config.toml
num_attention_heads = 7
attn_scale = 0.145
init_std_down = 0.0
lr_head = 0.00396
doc_mask = true
train_tokens = 481500000
MLP neurons of a small language model. Each row is named by its layer, matrix (up: input weights; down: output weights) and neuron, and shows model dimensions 0-95. Each number is 50 + 12 x the weight over its row's rms, rounded and kept within 0 to 99.
Before each neuron's rows, "fires before" lists the tokens most often just after its 100 highest values on Wikipedia text that the model never trained on.

fires before: ",", " of", ".", " in", " (", " and"
L8.up1180:52 56 39 34 51 53 48 57 39 49 58 42 66 49 51 43 64 50 44 33 57 48 57 57 30 55 53 61 45 41 59 42 44 50 72 49 39 83 64 47 44 27 56 85 51 45 42 52 62 47 44 41 52 65 32 45 30 43 46 40 55 41 53 62 48 51 42 42 42 43 52 31 44 59 68 41 79 59 78 45 70 70 64 53 51 75 40 55 63 71 55 71 55 57 52 36
L8.down1180:64 36 63 46 58 58 34 44 31 45 19 85 48 33 55 60 46 45 39 57 52 39 51 42 52 71 71 49 45 63 40 45 36 46 52 56 66 27 60 56 38 63 54 30 46 51 49 68 65 67 56 68 22 48 48 56 44 60 39 57 48 57 50 32 55 45 53 46 58 55 29 50 21 26 68 51 40 58 25 34 52 64 50 53 36 70 62 63 52 48 71 59 38 51 59 59

fires before: "1", "2"
L8.up1054:59 44 34 51 54 56 51 43 41 54 55 47 33 54 51 56 52 40 58 27 47 47 58 33 47 59 52 50 46 46 40 35 52 41 25 66 59 59 50 50 80 52 37 53 44 40 51 73 51 54 64 54 44 67 58 42 39 56 50 43 47 54 55 37 61 53 52 46 45 57 49 70 57 49 71 48 45 47 78 62 54 65 64 47 57 50 43 58 25 55 59 73 48 73 43 53
L8.down1054:59 56 57 47 41 43 47 44 35 37 60 47 45 73 52 30 46 38 74 26 53 64 50 56 41 63 49 57 68 57 44 45 54 52 44 73 60 53 44 34 46 52 56 78 50 48 39 57 41 55 49 39 44 45 44 58 56 51 46 36 43 65 33 40 38 60 37 42 62 60 48 32 64 44 30 69 51 12 28 41 48 48 49 30 61 19 69 57 39 46 58 41 48 51 48 57

fires before: " ", " the", "all"
L11.up990:44 38 57 48 44 47 53 56 29 61 66 52 60 28 46 42 41 39 64 38 66 62 38 69 67 56 57 61 54 39 49 40 44 27 40 40 57 51 70 33 53 50 74 49 55 41 54 59 52 69 38 42 59 58 49 43 64 68 35 24 36 63 57 52 57 59 39 57 32 57 35 46 55 22 52 45 47 51 54 68 56 56 45 50 45 51 34 44 40 55 47 50 60 52 45 48
L11.down990:51 56 38 59 38 39 59 50 38 50 52 53 43 64 39 46 55 60 50 41 60 41 72 57 37 37 18 58 30 45 41 57 42 53 71 38 45 54 48 61 52 41 72 46 42 42 41 56 23 40 67 50 40 40 42 44 45 67 46 51 48 49 74 23 41 67 52 37 58 39 50 36 40 36 52 52 30 50 52 56 50 53 42 37 51 36 51 70 46 45 45 51 51 42 48 51

fires before: "ed", "ing", "ers", "s", "er"
L11.up525:63 57 46 48 59 56 26 62 55 47 43 55 47 74 64 58 31 67 63 45 54 51 45 41 33 44 54 54 66 57 31 30 26 45 51 52 55 45 56 56 59 59 51 38 67 66 62 58 66 54 45 42 46 68 43 45 27 51 35 32 64 48 53 16 73 59 38 71 54 60 44 48 58 44 45 44 59 37 30 48 54 42 71 54 37 56 50 44 37 56 41 70 40 57 51 51
L11.down525:55 47 57 43 43 42 65 49 43 61 50 58 47 39 37 65 45 55 45 65 53 49 49 38 58 43 36 46 46 53 25 52 40 60 41 49 45 49 51 56 56 45 33 35 58 33 54 53 56 66 40 92 52 37 52 69 55 51 37 42 54 52 69 46 78 72 36 38 44 58 64 61 43 48 46 38 45 58 29 38 48 50 53 31 50 74 55 56 78 67 38 60 48 42 43 55

fires before: " (", ".", ",", " and", " in"
L11.up195:33 36 38 44 53 39 61 50 48 53 40 43 49 44 32 50 55 43 31 53 50 39 17 58 48 42 53 44 56 24 44 42 44 45 51 50 32 61 59 50 49 40 54 52 63 56 36 60 65 47 33 70 42 37 44 37 37 67 44 59 44 53 49 42 48 50 28 66 46 41 52 67 37 57 58 35 50 45 38 46 40 54 50 71 44 46 33 56 53 57 38 58 56 49 39 62
L11.down195:71 40 43 47 50 59 52 50 29 48 23 54 63 43 50 61 60 64 37 55 52 60 31 35 54 48 47 36 46 71 51 49 36 65 49 38 55 58 50 46 45 63 61 45 66 46 70 62 47 43 31 54 51 46 55 59 57 58 59 50 43 40 37 47 58 59 38 64 38 51 52 27 60 45 60 44 64 46 54 33 60 31 40 38 50 41 50 50 51 52 24 42 57 45 29 53

fires before: " |", "\n", " and", "\n\n"
L10.up1311:64 56 42 68 46 65 45 51 51 57 63 47 34 32 43 61 51 51 37 17 45 46 50 55 51 41 59 57 52 47 40 21 44 56 53 32 42 45 61 54 51 79 62 42 62 66 45 51 69 42 60 43 60 50 37 47 34 46 48 47 49 58 61 29 37 40 48 47 37 54 69 52 51 57 56 36 34 71 25 30 50 57 37 33 50 21 64 74 54 45 39 65 43 46 61 35
L10.down1311:49 62 42 56 51 36 40 43 53 71 61 42 69 52 46 60 42 50 50 55 65 62 40 55 70 73 70 50 47 58 36 50 52 58 43 26 51 58 40 46 74 32 31 37 49 66 47 51 59 50 39 39 35 47 51 40 35 52 20 42 61 70 46 41 40 49 50 58 59 37 65 55 10 53 68 54 72 42 61 34 36 43 37 37 64 32 43 54 63 46 60 51 72 52 99 57

fires before: " ", "a"
L10.up245:61 84 51 71 35 46 53 51 46 60 48 62 53 63 62 45 49 56 51 37 35 66 60 58 27 36 45 32 43 41 17 35 51 31 46 43 61 35 49 39 63 53 53 41 33 65 51 47 49 66 47 55 40 46 31 70 69 60 58 66 32 53 51 38 48 38 73 57 54 59 56 35 47 41 80 49 33 46 60 71 68 39 48 54 64 59 62 30 42 45 47 42 67 50 44 59
L10.down245:23 33 49 68 51 60 40 63 46 69 45 55 68 47 63 63 56 40 73 64 84 47 54 42 51 39 45 50 44 59 64 55 47 67 58 67 52 58 65 43 34 26 54 37 58 61 55 60 58 46 45 44 47 52 46 25 27 33 52 46 52 56 75 60 33 41 41 49 38 52 70 53 37 39 61 37 50 64 47 44 48 45 37 40 50 48 25 32 59 47 41 66 43 32 60 56

fires before: "1", "2"
L10.up408:68 48 33 45 59 64 47 59 40 45 47 36 52 58 60 57 41 27 71 47 55 45 35 51 54 71 28 50 44 50 57 49 54 56 40 51 52 32 70 52 54 40 63 39 50 54 71 53 55 41 45 41 49 47 58 43 43 58 70 64 53 58 52 42 39 59 30 56 49 67 27 32 55 58 57 65 45 62 46 63 40 88 48 53 65 57 48 55 36 62 45 57 50 51 42 33
L10.down408:52 54 19 27 57 70 40 42 54 51 48 52 50 60 37 64 68 73 60 58 74 52 20 61 49 53 47 56 60 45 31 65 44 63 45 41 62 66 53 41 47 74 42 53 53 55 58 78 69 47 36 71 49 36 51 51 42 59 25 43 50 55 54 68 40 48 48 46 39 32 68 56 55 56 11 50 42 50 31 44 49 47 34 46 47 27 70 43 55 57 33 41 50 64 47 53

fires before: ",", ".", "000", " |", "et"
L11.up1542:47 60 45 34 58 52 36 50 69 48 41 60 77 54 60 28 60 46 64 66 36 47 50 49 58 45 44 37 36 52 60 67 62 37 40 57 41 41 50 17 49 41 74 63 31 43 66 47 56 18 34 45 44 36 63 34 11 49 29 40 48 43 29 45 61 44 63 52 43 51 51 79 46 50 48 40 55 45 40 37 50 29 44 56 56 37 49 35 37 52 59 53 62 67 55 17
L11.down1542:36 39 52 62 30 49 38 32 48 34 67 54 54 39 71 67 67 37 46 45 60 46 42 60 33 71 31 30 68 80 48 44 30 51 57 25 52 68 56 58 45 39 39 60 43 46 41 57 56 47 51 42 66 20 49 40 48 38 26 61 66 50 70 45 58 42 42 49 69 48 56 39 54 41 80 40 27 52 38 59 64 23 32 49 44 63 66 58 60 54 31 54 28 52 91 46

fires before: "|", "-"
L10.up462:53 59 22 67 49 52 65 34 42 51 56 62 48 40 51 64 23 63 57 42 37 30 44 42 37 70 54 66 37 61 42 37 49 45 58 35 61 49 66 47 47 38 43 51 48 44 58 69 52 55 30 44 61 51 38 35 57 37 45 43 30 42 39 49 56 33 52 65 42 34 33 59 74 62 55 73 33 81 37 42 44 68 50 54 28 31 53 49 62 58 55 45 44 41 62 38
L10.down462:45 28 52 42 22 50 40 45 49 42 65 46 75 46 53 54 52 39 32 30 56 46 55 29 62 49 53 55 42 47 39 57 42 35 50 34 41 57 52 62 65 46 56 45 44 53 53 58 43 55 38 50 56 51 53 49 59 46 54 50 52 48 51 49 47 32 38 48 75 46 38 35 42 38 41 56 36 38 58 47 45 28 51 49 54 74 35 32 54 40 54 50 55 53 46 36

fires before: "\n", "\n\n", "94", "95", " "
L8.up1383:50 48 48 59 41 56 46 71 48 47 60 46 67 66 36 55 72 46 54 48 38 20 66 46 21 55 35 37 39 52 46 47 55 24 47 54 65 51 30 54 58 48 41 58 52 60 56 68 55 63 51 66 48 51 46 68 63 53 37 70 42 71 39 51 62 50 38 47 51 70 78 38 64 36 44 50 51 67 62 59 56 58 54 44 62 59 54 55 45 34 47 50 74 31 48 43
L8.down1383:26 51 42 42 57 40 35 37 55 28 37 48 60 48 29 44 33 55 37 38 46 49 60 53 60 55 48 65 60 34 66 26 40 32 68 49 60 63 16 48 44 54 52 67 35 58 54 85 60 45 53 64 63 73 50 33 49 54 69 77 44 51 22 34 60 57 64 55 35 47 46 59 54 45 29 66 94 43 29 42 42 46 74 56 43 46 58 59 55 39 24 41 56 43 26 63

fires before: "1", "2"
L11.up188:75 47 46 48 57 82 51 15 36 32 53 30 65 53 71 50 54 52 53 47 46 66 19 33 28 79 60 45 29 58 48 41 51 60 58 31 44 71 55 52 56 46 57 40 36 51 33 39 40 65 44 65 40 27 52 37 39 43 48 36 50 54 46 45 43 47 56 43 55 31 52 57 49 45 61 44 34 58 56 48 56 52 39 76 62 40 28 49 44 47 74 66 35 66 47 30
L11.down188:53 56 46 29 72 59 55 23 54 45 42 49 37 56 63 52 45 58 41 71 50 46 30 53 43 53 37 29 50 52 37 48 49 45 58 48 33 55 47 58 51 74 56 56 54 49 74 56 48 50 42 53 53 55 55 71 39 72 08 40 39 42 29 32 33 59 47 62 57 27 67 52 44 58 54 72 40 57 51 40 52 38 49 46 52 42 68 67 67 40 47 57 52 46 67 64

fires before: " by", " in", " with", " to", ".", " on"
L10.up647:58 43 43 72 41 51 63 55 69 59 47 56 47 32 64 31 65 59 60 52 57 56 59 66 51 46 48 33 50 46 50 47 51 41 45 44 63 68 45 60 60 30 60 68 47 46 44 46 43 51 31 72 53 52 58 61 47 61 45 44 64 69 52 48 46 43 61 49 85 58 28 60 59 47 55 61 37 59 48 33 70 44 76 60 46 53 39 50 53 59 52 54 51 52 32 67
L10.down647:35 36 47 47 82 60 38 38 51 46 52 52 58 43 59 59 53 44 40 32 45 58 24 34 49 48 58 49 47 61 42 53 63 48 46 64 51 54 45 64 51 57 30 56 66 53 57 83 58 34 41 42 41 63 59 52 57 62 49 53 34 42 31 76 47 25 25 39 68 43 54 50 44 51 51 58 56 55 63 55 66 41 40 44 48 51 52 46 57 23 56 73 51 34 24 49

fires before: ",", "\n", "\n\n", ".", " ("
L8.up183:47 57 42 45 43 34 67 53 45 37 66 48 53 64 56 13 34 48 58 67 56 58 47 73 43 48 52 71 43 47 50 50 42 31 50 43 66 69 56 41 61 43 36 66 28 45 49 53 44 51 48 58 43 54 20 55 26 46 41 52 54 75 65 39 67 44 44 50 47 33 38 68 45 38 65 50 45 55 55 63 56 58 55 52 54 52 42 72 38 43 48 60 28 68 46 37
L8.down183:59 41 32 34 39 61 30 31 71 49 32 66 45 44 52 73 56 36 55 49 44 78 56 31 41 55 50 46 28 39 56 44 53 50 57 43 68 71 47 35 54 56 73 54 40 59 64 54 42 51 49 26 43 50 59 45 56 41 47 74 56 56 41 45 63 51 42 52 39 55 62 39 52 37 45 44 53 59 49 31 47 42 40 30 43 49 59 35 44 46 84 40 45 25 40 41

fires before: "|", "\n", " the", "\n\n"
L10.up543:50 45 54 57 62 43 50 47 39 37 55 59 66 54 27 52 70 72 59 30 42 27 46 60 34 59 36 50 55 56 48 44 64 37 46 68 53 43 69 53 60 35 51 66 32 45 31 55 47 64 38 42 44 37 40 44 54 33 66 52 29 62 67 72 46 32 61 57 46 51 49 69 55 22 39 42 58 61 50 38 49 46 49 51 31 29 26 35 55 60 54 65 50 50 69 18
L10.down543:50 56 51 49 64 65 50 44 61 53 41 45 53 44 77 62 50 40 61 49 67 62 63 33 56 35 56 42 70 61 42 46 48 62 41 54 50 64 32 56 29 51 50 61 50 57 69 61 53 58 49 61 52 38 67 50 53 47 40 42 64 51 41 46 78 38 22 55 43 41 42 31 18 75 74 53 53 50 53 44 58 69 61 39 54 45 62 72 50 40 30 50 37 64 78 79

fires before: " "
L11.up209:32 67 58 44 25 64 44 63 46 75 60 41 32 58 67 44 67 49 61 36 61 30 22 60 46 44 68 53 44 49 47 40 52 53 40 59 61 72 44 40 34 52 67 40 51 46 46 64 49 60 48 37 51 36 48 52 49 75 41 49 39 36 53 33 60 57 50 51 18 53 56 53 35 27 71 53 60 58 67 46 60 38 52 41 53 29 39 64 50 52 55 54 53 35 51 36
L11.down209:40 64 66 39 35 47 55 39 48 55 53 45 39 54 70 57 54 38 41 34 66 48 70 38 48 37 66 55 26 26 58 47 63 53 69 39 45 58 37 61 54 34 39 54 50 56 62 51 51 48 55 36 74 46 64 52 49 48 46 59 37 37 47 41 54 59 54 27 68 34 48 69 48 57 64 36 46 46 47 56 48 60 54 52 51 35 39 45 37 45 57 56 47 65 27 45

fires before: " ", "\n", "-", "2", " ("
L8.up1568:39 65 46 52 48 46 71 58 35 72 58 64 57 76 57 44 55 70 37 46 68 35 61 48 75 59 45 45 47 55 55 40 45 43 33 59 47 40 74 46 68 41 60 66 57 59 62 58 45 47 53 52 53 48 48 48 56 53 55 51 58 56 37 33 63 46 59 50 67 33 55 30 50 27 61 51 55 38 65 42 68 44 48 52 36 60 64 41 26 68 61 43 62 57 46 72
L8.down1568:29 31 48 38 53 45 59 44 73 57 53 43 63 47 47 56 57 47 35 49 30 68 66 48 28 62 53 51 43 68 57 40 45 43 67 58 34 61 49 34 45 28 52 49 37 39 45 62 38 75 28 39 52 42 34 60 57 37 49 42 51 54 48 49 41 45 76 55 36 53 47 34 48 54 41 53 07 53 38 67 45 48 48 58 51 35 37 49 58 67 56 62 57 52 65 52

fires before: "|", "'", "',", "o"
L10.up1154:45 44 29 63 31 43 35 57 29 57 62 45 58 67 35 56 66 59 43 51 42 36 47 64 64 58 54 37 43 51 49 47 33 26 39 43 52 47 50 64 69 63 57 63 53 51 41 59 50 56 29 27 42 40 36 29 59 41 40 41 50 52 36 88 37 34 38 34 44 54 65 51 65 39 73 53 48 63 59 34 42 33 41 43 54 36 61 34 33 38 53 51 60 53 56 50
L10.down1154:44 60 55 43 39 63 52 42 47 69 36 46 48 78 46 56 56 34 58 45 56 57 56 37 58 27 49 35 56 40 45 39 55 66 53 39 61 77 51 79 52 56 46 56 61 51 54 44 44 60 63 61 57 45 57 38 64 62 51 53 44 51 52 58 70 51 46 60 77 74 49 38 43 39 50 52 53 52 35 63 50 15 69 49 74 42 54 73 25 39 39 50 48 52 24 34

fires before: "1", "2"
L11.up523:53 56 51 55 56 60 35 33 47 65 48 28 45 64 48 42 52 44 47 46 23 57 51 35 48 54 55 29 63 58 49 30 59 73 49 50 37 48 36 42 54 31 39 43 42 29 59 47 59 39 48 39 56 48 50 34 43 55 49 56 44 60 45 41 41 57 46 53 50 43 47 55 54 38 57 36 32 51 43 41 72 44 54 52 55 49 57 58 41 57 49 53 28 32 54 60
L11.down523:41 48 69 56 34 56 50 51 44 36 55 69 38 60 66 40 55 41 54 40 61 41 45 55 56 46 31 45 49 59 50 52 42 62 57 48 44 56 71 58 62 62 40 72 71 46 51 60 46 49 56 42 42 47 56 38 59 74 44 55 42 36 43 35 38 67 56 52 59 62 54 35 51 48 27 64 59 46 42 53 60 58 36 64 54 66 72 43 43 62 62 33 47 62 47 51

fires before: "2", "1", "s"
L11.up1566:39 60 51 74 28 53 51 46 40 49 42 56 54 41 51 44 51 66 55 56 34 63 61 57 17 67 57 59 65 54 35 57 41 40 40 62 73 64 31 65 52 69 60 57 57 58 52 52 51 70 67 54 40 57 42 49 52 54 52 45 45 47 45 31 56 65 61 48 50 46 54 64 48 41 58 63 58 54 22 51 76 52 57 33 25 37 37 34 29 76 57 44 75 48 48 52
L11.down1566:58 46 37 40 40 44 57 46 61 55 47 46 60 59 54 40 43 24 31 50 56 46 52 33 69 41 52 54 43 77 46 52 56 53 50 40 38 60 74 53 37 44 49 44 45 22 61 69 56 44 63 34 63 43 45 50 58 78 62 49 58 46 48 57 41 36 50 45 53 48 81 63 54 51 46 54 43 32 45 44 43 48 51 43 43 43 70 43 83 38 48 49 31 54 00 39

fires before: "\n", " |", "\n\n", "0"
L10.up223:59 37 21 62 23 61 35 64 25 64 32 49 56 23 49 41 77 68 66 46 44 32 45 44 59 65 51 43 46 45 48 42 48 44 61 39 69 42 46 41 80 48 46 66 81 48 56 53 51 49 39 62 34 50 36 55 50 47 24 65 55 49 55 51 49 36 58 53 52 52 52 56 48 54 42 25 38 46 61 40 46 48 61 26 85 41 53 40 53 74 52 51 66 22 47 58
L10.down223:33 58 47 36 37 35 37 50 40 71 56 62 46 46 33 52 63 52 47 55 65 46 55 35 78 50 48 37 54 65 70 48 53 66 62 59 54 66 42 43 38 47 39 73 48 50 49 53 64 58 44 64 47 60 63 38 65 70 59 38 64 72 41 51 48 49 51 57 43 40 56 41 63 46 34 56 52 51 46 39 52 66 56 57 64 60 60 39 49 37 45 56 54 58 64 49

fires before: "1", "2"
L11.up1750:52 52 51 44 43 77 36 38 34 30 45 51 53 64 36 40 55 42 48 28 47 52 34 36 49 52 65 26 51 45 43 32 39 49 51 45 55 41 38 59 64 60 41 49 50 43 63 50 66 45 15 55 50 71 53 60 37 53 53 67 45 36 32 39 53 49 79 25 53 52 49 65 40 51 39 55 55 46 61 57 41 47 70 61 65 35 43 48 08 55 54 56 67 44 48 52
L11.down1750:47 44 57 34 38 57 49 38 29 21 44 60 36 55 55 51 74 48 37 34 30 44 49 47 47 54 25 42 69 69 61 49 70 54 44 44 52 62 57 53 57 58 41 37 39 56 53 86 45 48 60 38 70 74 54 46 64 53 62 19 53 50 30 44 37 33 41 65 73 53 50 47 56 24 35 57 59 53 61 65 38 52 34 54 67 51 48 39 36 24 47 46 65 79 38 73

fires before: "2", "1", " ", " /"
L8.up1455:67 58 49 74 67 46 50 46 41 27 68 50 53 57 49 38 65 46 54 39 54 55 46 47 75 65 51 52 65 34 60 52 57 45 27 53 44 61 74 49 72 55 46 45 53 61 53 62 62 39 56 70 38 47 45 53 43 68 55 43 43 55 56 35 53 55 47 30 58 54 60 40 63 38 61 39 43 46 56 64 61 50 46 51 65 41 54 49 50 63 57 57 59 48 57 64
L8.down1455:39 50 49 55 21 56 57 51 44 64 42 46 74 52 57 55 37 64 54 59 22 60 47 41 55 52 44 45 47 71 37 48 58 38 65 67 68 49 49 63 53 46 65 35 15 42 44 54 66 63 63 37 57 53 50 62 78 34 35 53 40 52 51 54 56 49 58 62 56 73 23 52 53 51 53 56 43 51 72 57 36 59 31 41 46 50 56 43 45 51 36 74 41 52 53 51

fires before: "==", "The", "In", "===", "|"
L10.up772:46 42 50 56 50 56 43 49 27 41 45 50 51 61 37 49 68 69 42 40 44 46 50 36 29 62 41 49 43 50 45 57 31 64 56 41 68 44 38 54 35 51 44 51 36 58 49 53 55 69 55 56 51 37 35 64 55 64 21 41 42 55 28 58 54 31 40 58 61 67 46 47 61 45 48 43 35 52 48 56 58 31 47 55 54 61 53 34 50 48 40 61 43 45 43 48
L10.down772:55 61 46 58 35 71 52 34 61 54 60 56 30 58 72 36 51 50 41 60 46 57 79 42 56 72 32 48 41 50 62 40 29 62 43 56 64 62 50 54 27 61 34 39 73 31 56 73 52 48 39 51 58 39 45 58 57 76 61 46 67 36 39 50 65 45 48 65 67 50 39 62 43 45 61 47 57 52 45 54 61 56 66 28 78 45 62 48 64 66 49 47 48 61 43 41

fires before: "-", "ased", " "
L10.up1361:69 50 52 42 31 44 38 60 57 62 46 37 60 42 45 62 59 67 32 28 56 30 51 58 38 75 59 53 49 46 58 33 41 34 61 59 41 89 42 40 48 71 38 61 30 56 34 78 63 65 57 55 71 43 45 53 66 49 31 17 51 61 53 58 59 57 46 39 51 60 58 40 45 26 67 60 54 56 30 34 57 61 49 40 41 43 56 71 59 49 63 59 54 57 25 51
L10.down1361:33 57 57 52 47 23 42 52 49 46 75 50 46 56 72 66 33 36 54 26 56 45 69 65 55 35 23 55 53 39 49 42 63 49 74 46 50 64 31 67 45 56 21 65 46 56 48 69 43 71 69 21 54 46 43 26 55 38 46 40 63 75 61 48 34 69 60 45 66 52 50 29 76 39 57 54 46 42 42 48 46 71 45 48 48 58 57 34 45 58 75 47 50 70 69 36

fires before: "2", " ", "1", "p"
L10.up1314:58 67 42 58 56 60 61 40 36 59 63 64 44 55 70 53 48 40 50 38 73 59 51 55 45 57 43 54 22 48 49 25 59 54 27 52 61 57 61 50 61 71 68 37 48 58 52 44 49 54 61 61 39 35 74 43 31 54 44 60 67 64 40 41 56 47 10 55 63 33 67 50 44 41 30 34 39 43 65 65 61 53 63 33 50 33 55 50 11 68 63 54 51 51 47 59
L10.down1314:32 50 49 38 44 27 49 50 47 60 65 33 54 89 42 38 49 44 49 38 36 65 52 53 51 48 63 63 50 59 65 58 63 55 58 43 16 58 69 36 60 42 43 49 69 56 46 68 40 59 54 46 69 37 47 59 53 61 48 43 53 56 42 52 76 49 40 44 47 65 57 25 30 55 34 57 35 39 28 33 55 49 39 41 52 41 59 78 52 64 52 70 55 35 60 40

fires before: "-", "===", "oth"
L10.up58:57 49 50 51 45 41 36 46 47 45 47 52 57 54 62 43 36 58 68 32 67 49 36 78 48 63 06 50 52 68 45 53 45 45 63 72 55 56 61 57 57 39 66 62 52 36 56 60 42 84 42 45 45 47 71 67 52 42 33 46 45 45 35 54 81 54 53 76 43 63 43 37 67 23 37 39 55 62 41 50 45 29 59 54 71 47 41 50 67 36 54 65 56 49 43 46
L10.down58:60 45 50 32 50 65 55 32 52 33 41 58 58 57 47 46 77 37 37 32 53 61 63 60 74 61 52 55 47 70 35 40 63 63 27 43 56 65 48 54 50 75 50 38 39 38 44 63 39 38 55 53 64 56 48 70 45 42 54 48 58 57 53 56 54 48 49 41 85 54 47 45 70 58 65 33 67 53 53 47 67 56 45 42 46 49 48 44 65 52 68 50 30 41 37 30

fires before: " ", "F", "S", "N", " round", " t"
L11.up347:46 57 44 39 37 54 43 81 36 61 59 50 34 59 30 21 46 54 55 42 47 78 56 32 21 50 60 50 64 39 60 51 40 53 63 50 65 54 38 51 51 47 53 61 38 64 61 52 53 39 39 60 31 44 43 73 41 54 39 59 57 38 49 46 54 21 62 24 57 45 68 46 48 59 56 46 77 44 74 51 55 41 61 34 70 36 67 48 52 55 48 54 62 58 48 49
L11.down347:55 58 38 42 32 62 51 44 58 43 46 48 47 48 49 55 46 50 73 57 50 52 76 46 63 66 47 60 34 65 56 69 38 62 53 46 56 38 94 43 36 64 46 51 30 60 70 67 65 50 58 43 44 35 38 32 27 43 44 66 37 65 56 37 51 48 54 55 47 57 34 41 54 49 45 37 67 40 45 64 54 53 72 84 62 57 36 61 43 61 47 63 72 48 57 65

fires before: " |", ".", "C"
L11.up1589:35 53 35 74 51 41 46 42 55 44 51 44 51 41 53 29 46 71 48 29 38 61 58 41 50 57 65 60 44 23 46 66 52 68 42 58 51 46 32 67 36 47 45 59 45 54 51 58 56 38 69 48 51 36 66 77 57 50 46 49 33 49 46 42 40 58 47 46 51 41 64 53 36 54 66 45 38 60 54 64 30 44 44 23 58 48 53 77 50 51 30 50 41 51 54 32
L11.down1589:57 54 39 53 34 70 62 44 50 50 40 61 64 53 62 51 45 29 55 36 48 72 34 66 68 44 60 61 56 57 82 33 39 28 52 33 44 41 39 66 62 49 46 35 58 48 34 61 41 64 62 64 59 74 49 39 51 53 48 65 62 42 62 42 47 36 59 71 54 67 53 49 62 62 54 49 57 40 37 58 61 56 48 91 54 58 45 55 45 42 71 41 55 43 49 34

fires before: "1", " ", "2", " the"
L10.up417:54 54 52 47 30 60 31 40 56 74 53 27 42 66 54 46 61 55 27 43 68 47 45 36 39 51 45 47 49 46 33 55 44 55 56 62 63 44 66 39 55 60 45 48 33 46 51 69 50 60 70 38 47 58 39 46 63 49 47 65 31 49 43 53 38 61 43 49 41 39 29 35 50 35 52 37 64 60 40 57 44 68 62 69 40 44 43 38 24 64 34 54 45 63 55 48
L10.down417:16 49 52 32 66 58 60 52 35 54 47 38 40 67 79 48 38 35 25 54 37 41 59 61 44 53 53 48 45 32 44 31 57 38 60 35 52 54 46 46 49 59 55 68 56 71 47 55 22 65 62 43 42 34 66 56 46 64 32 49 70 41 44 48 30 74 59 47 62 47 53 48 50 72 74 42 41 58 45 41 46 68 42 38 52 26 41 71 51 61 61 25 37 57 49 30

fires before: " |", "."
L11.up1492:39 39 38 48 56 57 30 64 52 55 51 44 45 32 67 28 56 75 52 38 42 51 47 34 58 39 49 48 39 45 51 43 52 65 37 67 43 71 68 44 41 51 47 62 46 53 65 68 62 39 33 57 59 40 54 45 26 63 50 42 35 50 60 49 57 19 54 52 41 72 35 55 38 40 71 30 63 53 73 13 66 38 59 42 41 38 34 28 42 57 47 51 63 38 57 35
L11.down1492:33 48 63 37 41 40 78 38 41 47 51 53 69 45 59 69 28 52 39 63 46 14 53 56 40 51 45 67 54 46 51 35 57 70 75 59 44 38 55 69 51 30 44 59 53 56 41 72 56 50 74 38 46 42 67 62 22 65 57 33 44 49 47 36 54 68 58 54 55 54 24 28 67 48 75 50 62 46 39 36 52 50 41 65 48 64 43 30 61 38 37 52 69 31 51 44

fires before: " ", " p", " |", " −", "el"
L8.up1110:50 24 37 65 56 41 50 29 68 53 54 34 35 58 58 50 59 80 52 63 44 55 66 55 37 51 49 45 59 52 73 60 48 64 45 39 25 61 14 52 57 74 34 55 43 47 38 57 52 57 51 33 47 40 60 66 42 32 40 64 54 47 59 59 57 39 62 53 57 39 48 52 59 72 72 55 42 48 37 53 51 63 53 62 47 39 49 77 45 38 46 58 61 59 64 43
L8.down1110:36 41 36 26 67 50 43 55 52 42 56 51 58 38 68 70 49 50 49 56 48 41 39 59 65 34 52 38 66 57 56 52 52 31 25 70 39 39 51 57 60 57 44 47 39 57 33 45 49 66 41 71 77 63 43 33 48 53 36 45 46 52 54 37 53 67 36 39 44 56 45 42 58 44 30 65 69 47 58 70 58 53 49 46 62 41 60 67 39 40 68 54 49 53 25 52